Weights of a small GPT-style language model, trained from scratch on English Wikipedia.
Size: 14 layers, width 256, 9.71M parameters.
MLP neurons of a small language model. Each row is named by its layer, matrix (down: output weights) and neuron, and shows model dimensions 32-127. Each number is 128 + 24 x the weight over its row's rms, rounded and kept within 0 to 255. A neuron's up and down rows have the sign that makes its largest values positive.
A block is one neuron, or neurons of one layer that tend to fire together. After each block is what it responds to, as a language model described it from the Wikipedia text at the highest values.

L5.down6 [161  76 102 119 139 126 108 114  84 139 102  87 130 150 128 117 109  93 104 153 133 150 118 113 102 135 168 145 107 145  77 107 128 106 119 123 143 149 105 108 104 135  98  83 131 125 137 141 112 125 108 127 144 114 143 111 129 144 104 141 102  95 125 175 158 140 141 154 146 145 114 125 116  97 111  95 100 176 123 130 119 132 141 163 167 149 133 115 146 110 142 171 104 167 135 105]
L5.down29 [131 136 128 127 142 110 140  95 132  87 154 124 160 125  84 117 106 110 135 128 127 134 122 166 110 109 131 112 121 128 162 185 116 155  97 139 107 102  77 169 187  97  96 142 115 155 159 151 177 100 163 141 159 111 144 118 131 138 127 119  72 150 116  93 115 116 132 109 146 128 162 108 192 152  90 116 103 121 110 107 143 147 101 167 127 141 140 173 107 140 133 104  72 136 141 172]
L5.down30 [130  98  95 142 169 174 115 131 125 125 130 132 114 111 109 137 101 142 126 131 115 111 137 158 133 139 159 162 136 141 132 130 114 179 129 129 126  80 108 202 140 182 169 170 158 112  94 150 111 125 114 176 141 130 136  95 132 109 130 120  82  88 204 144 145 136 112 103 127 115 122 114 162  88 127 137 109 142 139 142 133 130 124 164  85 106 137  87 126 110 108 150 140 139 108 147]
L5.down119 [ 83 155 142 116 124 143 167 165 128 169 118 101 137 144 121 156 101 131 150 111 114 116 168  99 109 125 107 121 158 196 153 129 136 160 135 162  74 171 132  95  99 118 123 114 150 135 129  92 120 125 105 150 112  81 137 116 113 145 122 130  98 101 128 123 102 147 147 119 126 131 135 105 172 120  75 125 124  60  86 120 111 151 108 126 136 114 119 119 196 153 135 125 150 123  99 128]
L5.down120 [116 133 179 113 159 126 165 104 137 115 129 137 164 122 156 108 139 102 114 162  97  92 116 123  82 151 127 111 128 136 138 136 146 141 137 117 131 116 136 140 185 165 140 163 136 104 116 118 117 108 156 102 132 149 160 171  70 163 100 137 175 101 117  87 125 114 136 130 162 119 109 116 168 140  99 114 122 109 126 116  88 102 153 132 135 118 125  84 168 137 137  97 144  89 127 172]
L5.down227 [135 139 149 140 164 116 149 143 132 107 169 174 132 122  97 158 127 123  99 114 129 138  72 114  79 158 166 103 125 123 132 137 136 114 168 102 160 127 131 150 120 154 124 116 122 127 156 116 109 171 112 149 129 133 120 165 158 106  95 129 123 135 155 124 107 148 157 124 147 125 125 158 141 150 117  74  82 104 137 134 124 111 141  87  85 115 141 177 127 137  99 125  91 150 134 113]
L5.down390 [146 150 142 132 133  90 109 111 110  93 162 143  74  98 101 127 100 158 124  92 152 101 108 135 134 117 112 111 108 121 151 165 186 127 136 140 107 126 159 122 118 166 170 131 161 150 132 110 145 136 103 133 131 170 122 114 127 127 184 146 137 141 124 104 116 153 150 119  90  78 141 123 104 146 132 153 143 141  99 126 157 158 135 155 102 136 171 153 122  97 117 116 111 102 122 130]
L5.down408 [108 133 142 109 133  86 120 145 131 145 103 147  80 145 111  98  70 128 156 178 142 150 102 116 125 129  98 122 142  90 121 115 145 136 134  89 186 122 136 121 129 129 102 124 119 126 171 150 120 130  95 143 146 136 108 165 142 149 130 141 101 120 113  93 120 155 152 141 148 125 116  80 139 113 120 172 115 119 163 122 152 130 120 105 138 117 160  99 119 111 147  87 120 167 178 121]
Description: Mid-word fragments and separators. Second word pieces split off common words (in-vol-ved, a-mo-unt, s-ci-ence), and dashes or pipes separating entries in lists, tracklists and tables.

L5.down94 [173  76 128 137 110 160 171 138 127 142 115 134 107 131 147 127 157 127 167  93  82  79 124 126 153 138 154 103 133 128 112 126 114  98  60 107 128  83  79 145 114 109 130  87 124 131  94 125 124 155 125 125 152 160 126 158 132 105  99 114 124 132  83 126 120 113 133 135 128 115 146  81 114 143 101 113 167 128 125 139  82 115 181 128 112  98 110 107 105  95  98 143 190 133 129 154]
L5.down123 [147 116 123 102 144 106 185  97  85 141 108 140 136  98 153 131 115  88  88 121 123 105 110 123 122 174 116 149 107  99 140 182  92 123 163  60 176 140 101 157 130 101 130 131 192 137  98 137 133 108 111 131 147 158 143 122 124 137  95 129 123 146 120 100 116 100 123 103  80 147  82 164 123  59 156  85 125 164  97 131  97 125 141 118 159 140  83 121 112 130 131 124  85 184 148 153]
L5.down139 [143  95  88 130 130 158 137 127 128 134 154 132 120 136 159 138 109 122 135 174 124 153 140 148  91 144  74 136 128 170 117 156  73 116 155 169  67 145 130 116 143 118 105 106 129 120 135 143  77 136 157 133 112 134 117  78 155 117 128 129 106 142 114 150 118 122 126 130 119 162 104 129 113 138 130  86 100  97 132 170 118 126 113 162 148 119 164 167 117 148 134 141  87 118  89 101]
L5.down263 [ 97 116 110 164 104  77 133 158 102 127 116 121 129 121 128 115 109 138 124 133 130 133 147 138 121 114 119 134  98 123 159  90 166  98 136 126 134  72 175 108 110 112 142 135  93  84 146 122 127 107 137  80 119 143  70 138 124 113 115 163  96 128 101 144 129  89 143 124 139 122 124 133  89 146  96 105 122 175 168 129 156 148  84 153 112  64 173 132 145 130 111 104 158  98 108 121]
L5.down303 [ 99  89 133 121  91  91  97 135 112 110 136 130 107 144 107 128  70 134 118 133  96 142 101 102 109 136 135 139 128 134 134 123 138 135 158 144 120 115 137 131 136  87 133 114 123 107 136 150 161  73 116 121 132  86 154 153 121 107 152 130 122 110  31 166 118 124 133 149 135 176 139 166 108 134 135 142 175 169 105 124 110 111 154 131 104 116 137 139 118 176 113 179  84 137 116  95]
L5.down372 [133 139 131 137 148 119 148 117 130 163 127 111 108 156 137  94 100 125 123 121 145 116 116 108 119 134 137  85 137  87 136 116 124 104 129 167  86 112 114 189 107 165 154 128 103  97 124 153 116 145 136 131  76 121 104  97 134 162 111 148 173 131  77 103 104 148 103 140 133  72 102 123 133 145 110 130 163 163 141  95 131 109 136 134 138  92 104  93 102 158 127 119 138 113 153 154]
L5.down436 [180 127 120 125  81 127  77 131 120  98 148 137 139 121 138 104 114 138 132 119 162 108  86 136 134 154 161 127 126 150  93 138 102 119 109 133 114 139 157 182 106 136 113  92 129 119 100 120 121 126 129 126 152 141 122  95 166 143 109  95  89 130 149 103 126 109 110  87 105 134 151 169 142 132 134 129 139  96 154  95 134 103 112 124 120 119 112 139 119 103 151 102 127 100 132 107]
L5.down438 [105 139 118 128 117 155 102 149  67 135 113 126 110 129 130 167 154 103 166  75 122 168 116 142 107 109 116 104 163 145 146 156 144 132 124 115  83 118  83  94 122 129 141 102 103 129 126 152 152 146 157 125 102 150 135 119 147 130 125 129 170 126 150  85 113 129 130 137 110 132 136 152 177 106  79 104 104 142 125 120 132 105 129 160 136  79 115 157 112 135 135 136  77  74 116 116]
Description: Word and phrase completions. Final token that completes a multiword name or a split word, usually before punctuation: Championship, Cup, Council, Agree-ment, effect-ive.

L5.down63 [ 65 127 113 149 128 101  91  69 128 153 147 112 134 142 119 189  95 144 113  75 139  99  75 154 151 149  97 113  90 167 144 132 124 139 106 116 139 120  92 167 111 158 143  97 124 167  75 113 143 152 159 151 127  71 157 165 151 105  98  63  95 133 129 136 135 132 117 149 118 152 113 105 122  79 100  97  96 109 151  97  79 126 150 164 123 138 128  99 162 130 128 101 120 117 162 121]
L5.down107 [127  93  92  79 124 135 179  96  67  97 113 122 120 160 154 113 119 127 109 110 100  81 129 149 118 113 117 128 140 120 119 171 105 168 120 130 135 120 168 121 142  97 123 165 121 114 101  96 115 132 139 117 165  64 147 115 115 156 105 111 122 127 135  91 127 148  99  90  43 160 124 141 143 111  93 103 103 114 113 200 149 187 114 123 127 131 125 147 132 155 138 141  97 122 147 130]
L5.down145 [103 149 154 123 127 113 117 131 117  84 136  96 190 132 106 147  91  85  86 115 158 153  93 108 130 147 151 134 103 121 120 115 161 159 161 133 125 124  77 130 109 142 113 137 150 147 121 127 108 130 160 172 141 142  96  91 135 152 125 166 127 109 105 128 165 134 125 155 155 112 164 137 193 135 145 128 131 105 163 104 121 107 130 143 141 147 133 142 118 104  74 113 135 118 148 155]
L5.down194 [128 121  90  93 152 148 147 130  81  95 101 136 109 116 155 140 130 126 100  96  81 119 134 128 126 136 153 147 108 135 155 154 159 142 113 141 151  95 146 129 169 140 148  76 101 145 119 130 141 161 118 122 139 118 148 110  87 164 103 101 172 145 151  97 119 140 110 148  56 161 131 152 108 181 145 125 104 148 115 126 116 131 148 121 159 105 126 154 137  92 101 138 152 109 141 113]
L5.down242 [ 96 136 130 162 114  91 152 109  90 128 144  93 124  89 145  87 104 129 124 179 139 144 127  69 140 103 146 133 118 156 118 108  62 116 109 131 118 123 130 103 110 157 127 135 119 155 173 100 116 140  86  94  79 135 141 133 125 140  96 155 103 140 108 154 137 127 130 122 130 124 167  82 124 113 120 158 121 124 159 115 127 136 105 117 129 138 127 111 117 124 130 153 148 170 128 160]
L5.down254 [107 150  95  97 156 137 134 170 156 111 147 136  85 129 142 176 100 143 138 101 125 133 126 132 132  76 166 128  80 137 138  76 139 102 177 106 129 105 146 142 165  99 154 117 134 160 125 139 142 113  76 127 106 141 174 129 145 141 124 163 141 139 117 128 115 126 109 135 138 146 135 145 115 152 117 139 152 163 217 140 107 127 146 100 110 150 127 157 101 146 119 172 128 152 106 134]
L5.down358 [119 123 156  94 103 134 106 123  87 174 126 190 135 123 132 137 104  94 108 144 133 142 112 143 130 127 121 137 135 132 137  90 123 148 115 127 165 175 139 132 130 156 174 120 128 122 136  63 141 151 122 120 137 129 122 137 155 132 135 138 124 129  72 113 157 110  89 121 108 117 139 141 127 115 147  96 137 129 118 119 139 139 171 114 108 138 107 127 154 131 131 120 172 154 168  91]
L5.down453 [139 108 124 161 126 177 132 105 137 107 149 136 112 135 117 126 134  93 131  73 145 137 153 147 148 130 114 116  98 111 134 142 124 119  95 187 115 145 103 126 131 129 137 131  82 142 131 122  96 140 119 125 117 119 110 152 121 112 134 142 117 121 135 138 133  83 125 134 105 136 143 120 120  92 120 141 171 111 149 101 167 126 136 148 127 100  77  42 108 174 156 127 134 123 106 112]
Description: Temporal conjunctions and prepositions. Words that open a time clause or phrase, mainly after, before, until, when, during, following, as; also the odd f piece in Def or off.

L7.down249 [134 104 130 126  74 107 174 150  98 114  95 124 167 143 100 146 133 125  96 127 129 203 167 109 138 154 111 135 135  83 181 136 101 110 137 146 128 129 125 144 155 135 149 113 142 147 112 120 121 142 125 152 173 130 143 136 136  87 112 147 140  77 132 168 168 110 145 100 128 126 140 124 124 147 186 119 134 159 178 146 129 144 157 175  81 113  82  99 113 131 112 150 147 144 141 149]
Description: Year-completing tokens. Final digit pieces of years, mostly after 19 or 18 in full dates or ranges, e.g. 27 March 19|94, 1987 to 19|90, July 2020.

L7.down349 [156 117 163 110 173 168 153  83 150 104 137 129 144 116 133  84 122 138 164 142 103 150 182 110 151 130 160 143 176 161 127 151 116 136 106 127 150 148 140 111 150  84 113 107 139 112 118 142 171 147 114 110 126 121 109 170 137 134  85 135 119 105 129 176  90 131 133 105 166  93 140 144 123 137 134 140 106 127 164 102 155  94 148 121 134 111 121 138 145 147 152 151 153  99 152 179]
Description: Closing marks in titles. Closing quotation marks and parentheses that end a quoted title or name, often in tables and track listings, e.g. "Lucky Star", "Whistle Poodu".

L8.down107 [140 115 111 149 119 122 125 120  94  98 123 128  81 149 174 111 166 122 138 128 110 163  98 133 144  48 151 144 118 124 156 117  88  85 121 112  84 124  87 150 161 122 155 165 127 161 163 128 144 133 103  91 171 146 136 147 131 136 140 161 164 147 116 111 139 143 158 113 123 153  85 125 112  95 158 135 113 117 128 137 123 141 162 112 118 160 128 112 161 136 121 182 111 123  92 125]
L8.down114 [ 59 146 123 147 150 117 123 128 121 119 161 113 121 145 118 110 114 130 134 194 155 164 118 163 135  95 111 121 134 123  96 156 110  97 116 122  93 114  91 133 111 179 105 142 142  96 163 151 115 123  73 113 123 127 118 156 142 121 110 154 111 115 179 148  86 179 137 125 102 137  96  95 124 140  70 152 102 137 104 142 140 131 119 123 117 121 121 115 105 167 150  94 162  73 161 115]
L8.down186 [100 130 114 125 136 109 113 119 161 160  96 127 146 144 105 157 115  98 158 156 120 144  71  88 148 116 127 112 143 156 138 178 109 145 121 128 162  91 132 136 132 176 164 129 135  80 139 131 147 127 140 132 104 132 130 175 139 155 137 124  95 159 142 135 116 146  96 109 155 161 112 112 124 149 162 129 127 107 156 117 107 109 146  89 146 120 152  91 147 131 144 130 140 116 180 121]
L8.down215 [141 119 133 112  85 144 106 163 163 126 163 114 157 157 156 136 165 139 140 142 112 133 116 149 175 147 132 122  83  62 149 117  99 147 118 121 149 113 133 181 126  90 109 134  82 102 123 169 112 155 132 134 107 120 151  87 111 135 116 176 140 162  76 146 127 128  96  70 125 122 110  86  81 162 155 149 105 115 134 181 121  93 125 134  99 134 107  95 106 147 124 149 171 154 128 113]
L8.down220 [123 127 141 136 141 155 113 154 168 115 146 111 144 112 127  93 166 163 146 133 122 149  96 163 132 128 154 129 127 101 102  81 134 167 113 104 113 138 122 154 133 121 153 144 140 153 198 129 131 140 116 120 164  92 127 153 132  96 125 145 127 123 119 123 152 120 130 121  97 129 130 125 147 130 147 168 106 169 106  84 111 104 143 112 114 145 146 170 186 159  86  87 154 102 144 142]
L8.down429 [148 126 117 137 112 152 126 133 128 134 156 140 107 106 158 105 143 167 132  97 131 119  81 137 124 123 106 113 173  93  97 121 118 107 106 115 110 125 112 144 104 130 138 154 124 171 168 122 118 112 148  84 145 148 148 140  72  81  93 169 174 108 134 135 121  84 113  65 125 100 127 140 159  92 100 129  65 155 157 149 126 111 107 147 117 144 111 141 101 133 152 120 146 127 125 136]
L8.down456 [116 148 133 138 150 105  82 140 148  96 140  81 121 129 113 129 156 134 107 119 163 157 112 119 143 142 129 122  91 126 137 128 114 160  94 125 155 120 134 119 132 124 146 113 125 137  92 120  75  89 104 171 127  80 142  86 137 122 103  90 108 130 119 117 162 127 152 150 126  92 117  96 148 149 143 140 117 116 157  87 136 148 112 143 145 117 120 146 147 136 137 191 174 110 145 154]
L8.down472 [145 153 117 152 118 123 117 113 126 122 125 108  94 122  63 155 165  91 107 104 118 141 140 132 217  99 116  95 132 170 135 132 165 136 140 128 136 127 118 163  76  92 143 163 174 140  95 172 100 137 116 104 155 122 141 104 137 129 134  86 170 122 110 147 126 159 122 108 126 155 155 166 158  85 115 127 146 119 155 102 115 138 153 155 131 130 151 109 126  89 118 140 175 166 117 101]
Description: Year digits and row ends. Final digits of years after "19" or "18" in lists, tables and prose (19|83, 18|79), newlines ending table or cast-list rows, and sometimes "also".

L5.down1 [166 101 114 152 130  98 145 117 122 118 124 141 143  91 130 106 150 120 136  95 133 102 129 117 112 155 104  95 105 143 157 122  53 104 116 178  88 185 120 142 114 129 144  92  76 139 132 135 118 106 141 132 127 153 118 157 122 139 130 122  98 141 121 158 145 143 149 113 165 155 124  95 127 143 142 129 187 113 105 156 144 135 128 125 142 147  87 157 135 124 123  97 155 105 135 110]
L5.down2 [115 109 125 152 114 119 123 120 126 105 157 121  84 135  84 151 114 123 124 109 116 111 155 116 151 110 128 154  75 110  89 134 102 115 150  93 142 148  87 147 130 141 150 132 110 103 131 138  96 112 148 137 142 132  90 113 148 145  99 154 121 142 126 154 132  94 130 109 133 191 169 139 127 136 116 159 149 136 114 136  71 100 105 115  68  92 105 106 158 120 112 130 122  95 141 150]
L5.down9 [122 121 167 188 156 141 117 120 123 102 163 148 157 115 144 139 124 147 124  97 127 127 137 134 170 105 172 135 115 139  87 131 138 132 144  75  95 154 139 117 119 142 108 124 107 136 180 118 103 142 159 105 108 100 166 131 134 139 132 154 148 145 100 142 141 144 190 102 123 137 156 144 117 140 137 121 134 110 154  84 126 127  87  98 116 115 130 146 113 149 101 133 113 152  71 134]
L5.down59 [133 122 168  89 113 114 125 103  93 164  73 122 135 107 104 121 152 115 102 116 107 121  93 136 116 107 116 121 163 134 125 164 142 126 144 147 147 114 122 132 104 132 153 130 110 106 142 145 165 146  64 148 138 114 110  90 166 140 114 132  97 130 120 116 141 113 116 179 106 127 133 170 136  75 167 136  88 133 110 156 127 114 155  92 110 145 128 126 148 133 106 154  91 138 151  94]
L5.down171 [ 83 120 120 165 132 153 157 126 131 101 111 158 174 110 103  68 138 136 137 153  83 100 111 112 100  38 170 103  85  93 118 162 114 157 122 113 171 191 123 166 107 128 120 119 149 111 160 164 136 128 142 129 146 126 149 113 156 122 152 135 140 152 135 173 148 158 136 118 111 146 162 133 100 139 141 133 160 142 102 156 126 141 136 113 152 111 137 142 108 170 123 130  85  94 135 127]
L5.down330 [123  86 148 124 133 128 145 130 109 151 173 151 109 170 131 136 171 124 165 120 102 114 143 119  75 159 130 145 120 171 114 132 138 136 147 126 178 120 122 119  93 145  67 131 100  89  76  55 125 152 141 106  88 115 115 132 141 139 137 133 156 154  84  93 137 130 116 154 148 137 133 115 115 181 140 121 128 103 136 116 143 129  76 128 105 122 107 150 171 160 156 152 127 110 129 114]
L5.down331 [113 119 179 132 129 121 130  84 132 146 110 157 154 153 134 141 154 142 125 123 140 107 122 116  56 149 128 109 113 155  84 125 131  99 137 139 140 156 145 129 143 127 143  99 106 143  94 150 114 127 104 131 143 155 140 114 138 104 157 124 169 201 142 140 119 148  95  79 127 116 155  99 152 112 134 114 170  79 141  95 145 115 117 139 105 105 113 125 121 119 150 104 149 141 128 137]
L5.down500 [107 123 150 124 136 143 100 114 148  97  93 128 111 107 141  88 112 108 122 115 162 130 154 166 140 125 146 118  95 101 114 106 114 127 110 157 108 174 162 104 118  91 102 120 127 132 154 176 112 113 153  80 166 143 135 115 138 132 127 120 180 146 144 115 123 115 125 131  81 152 128 124 146 117  96 133 164 117 149 166 117 120 121 175 144 133 117 142  76 128  74 152 102 119  91 126]
Description: End of named entities. Final token that completes a multi-word proper name, most strongly venue words like Stadium or Center in sports tables, and sometimes year digits (19'82') or name endings.

L7.down421 [180 126 108 137 173  98 114 150 135 134 151  98  84 158 134 138 130 130 107 129  98 110 100 118 145  83 123 135  86 125 156  85 114  85 136  54 151 140 144 136 141 123 129 122 119 150 147 147 191 119 105 150 127 118 147  97 162 104 105 154 135 131 157 111  99 149 139 139  83 119 126 133 126 100 114 128 135 154 121 128 100 122 126 128 132 137 103 125 134 120 108 124 159 163 135 140]
Description: Sentence-opening prepositions. Prepositions or subordinators opening a new sentence or paragraph after a period or line break, such as In, At, On, After, As.

L8.down15 [169 152 132 108 131 111 163 139 122  79 126 116 149 126 132 112 100 108 110 119 133 118  80 170 121 116 146 113  81  81 136 189 137 125 136 112  96 165 129 143 129 140 144 128 116 153 142  92 163 113 135 122 131 125 130 137 132 156 106 197 115 133 130 129  64 134 124 101 109 171 127 151 109 105 112 160 137 124 157 105 136 123  72 154 132 159 101 166 126 124 114 121 113 111 126  85]
L8.down223 [108 177 118  89 150  87 123 129 140 146 139 162 127 136 137 140 124 137 148 102 104 142 122 137 137  70 171 120 104  97 131 123 153 124 121 100 166 137  90 130 155 144 111 132 108  99 133 119 149 126 133 123 127 104  97 145 113 123  83  94 182 136 128 101 146 127 121  93  98 135 130 131 190 187 125 118 125 116 130 123 111  92 134 123  92 116 117 166 128 142 155 159  67 120  93 101]
L8.down260 [160  91 138 104 160 131  94  90  99 100 118 109 133 133 115 154 143 143 117 112 181 104 122 106 142 148 134 131 111 146 131 134 125 144 140 150 119  94 139 174 122 160 146 136 123 125  93  94 126 146 140 114 134 157 144 104  87 125 119 109 115 129 146 112 145 112 139 110 121 100 120 130 135 128 120  65  99  57 129 145 129 130 140 137 123 123 123 122 119 107 125 154 135 109 157 112]
L8.down348 [116 114 133 131 149 127 113 149 174  66  88 138 112 104  94 129 153 145  90 112 156 106 143 154 107 145 132 128 101 138 155 125 126 121 114  89 100 100 106 164 114 146 117 126 140 144 182 154 107 136 119 133 134 166 104 129 184 151 137 158 136 109 132 162 108 154  88 102 145 151 138 109 129 110  90 140 148 153 143 105 153 104 119 127 110 113 127  76  93 119 120 139 169 136 145 165]
L8.down372 [144 132 123 134 144 157 141 138 131 125 140 168 122 127 104 157 193 125 116 129  85 134  93 127 123 149 111 145 160 111  90 140 132 144 124 141 113 126 102 120  91 149 125  78 127 122 175 138 123 147 144 103  98 102 108 116 134 142 105 191 137 131 104 146 122  88 154 129 108 146 140 144 123 109  82 168 164 116 115  91 115 103  70 116  69  91 151 107 122 102 103 161 100 110 125 172]
L8.down377 [147 140 182 110 120 112 107  95 112  99 127 181 112 168 123 132 114 141 120 100  94 129 102 123 126  90 119  67 109  93 159 105 122 154 113 109 108  87 123  89  61 119 114  76 123 123  91 114 164 165  87 132 136 134 158  74 129 149 130 146 169 149 153 155 165 128 143 125 123 138 115 147 138 118 135 150 144 119 182 127 118 119 131 114 131  98 130 128 131  92 111 141 163 128 150 134]
L8.down478 [ 96 155 157  76 143 119 123 163 123 123 134 126 117 115 113 173 179 140 111 134 126 165  99 159 102 114 164 182 121 106 172 159 110 139 106 152 145 114 111 154 103 141 121 146  90 107 141 138 127 125 109 123 103  94 157 132 154 145 110 106 142 123 125 118  98 104 140 159 154 133 127 139 132 184 153 133 108 146 116 148  72 156 138 101 129 166 124 137 131 100 142 105 159 152  94 141]
L8.down500 [136 106 144 111 158 148 112  98 166 147 115 147 129  98 139 128  97 178 107  83 187 126 131 146 120 135 170  79  83 118 153 145 126 141  83 119 130 112 144  89 103 126 123 128 126 154 120  99 101 103 141 136 177  97 147 132 146 138 154 153 143 154 123 161 146 106 103 153 158 136 151 143 158  93  99 154 117 131 128 122 124 119 121 122 144 154 126 122 149 166 125 111  77 132  94 144]
Description: Year completing a date. The year token (or its final two digits after 19/18) that ends a full date in biographies and lists, e.g. born March 1, 1995; died May 16, 2004; in 2007.

L7.down40 [123 111 176 140  87 143 160  86 141 159 120 145 145  86 191 150 136 117 154 154 117 128 117 113 119 103 160 168 110 117 150 178 141 145 147 140 102 120 129 112  90 135  91 109 134 135 128 149 128 164 144 149 120 127 139 131 155 127 135 151 101 133 130  98  85 107 159 125 114  74 133 134 148 117 130  91 126 112 140 117 198  96 115 120 129 118 170 113 118 158 182 131 111 112 153 119]
Description: Table cell separators. Pipe separators and dash-filled cells partway through rows of stats tables (standings, chart positions, climate), plus unit and parenthesis tokens in infobox figures.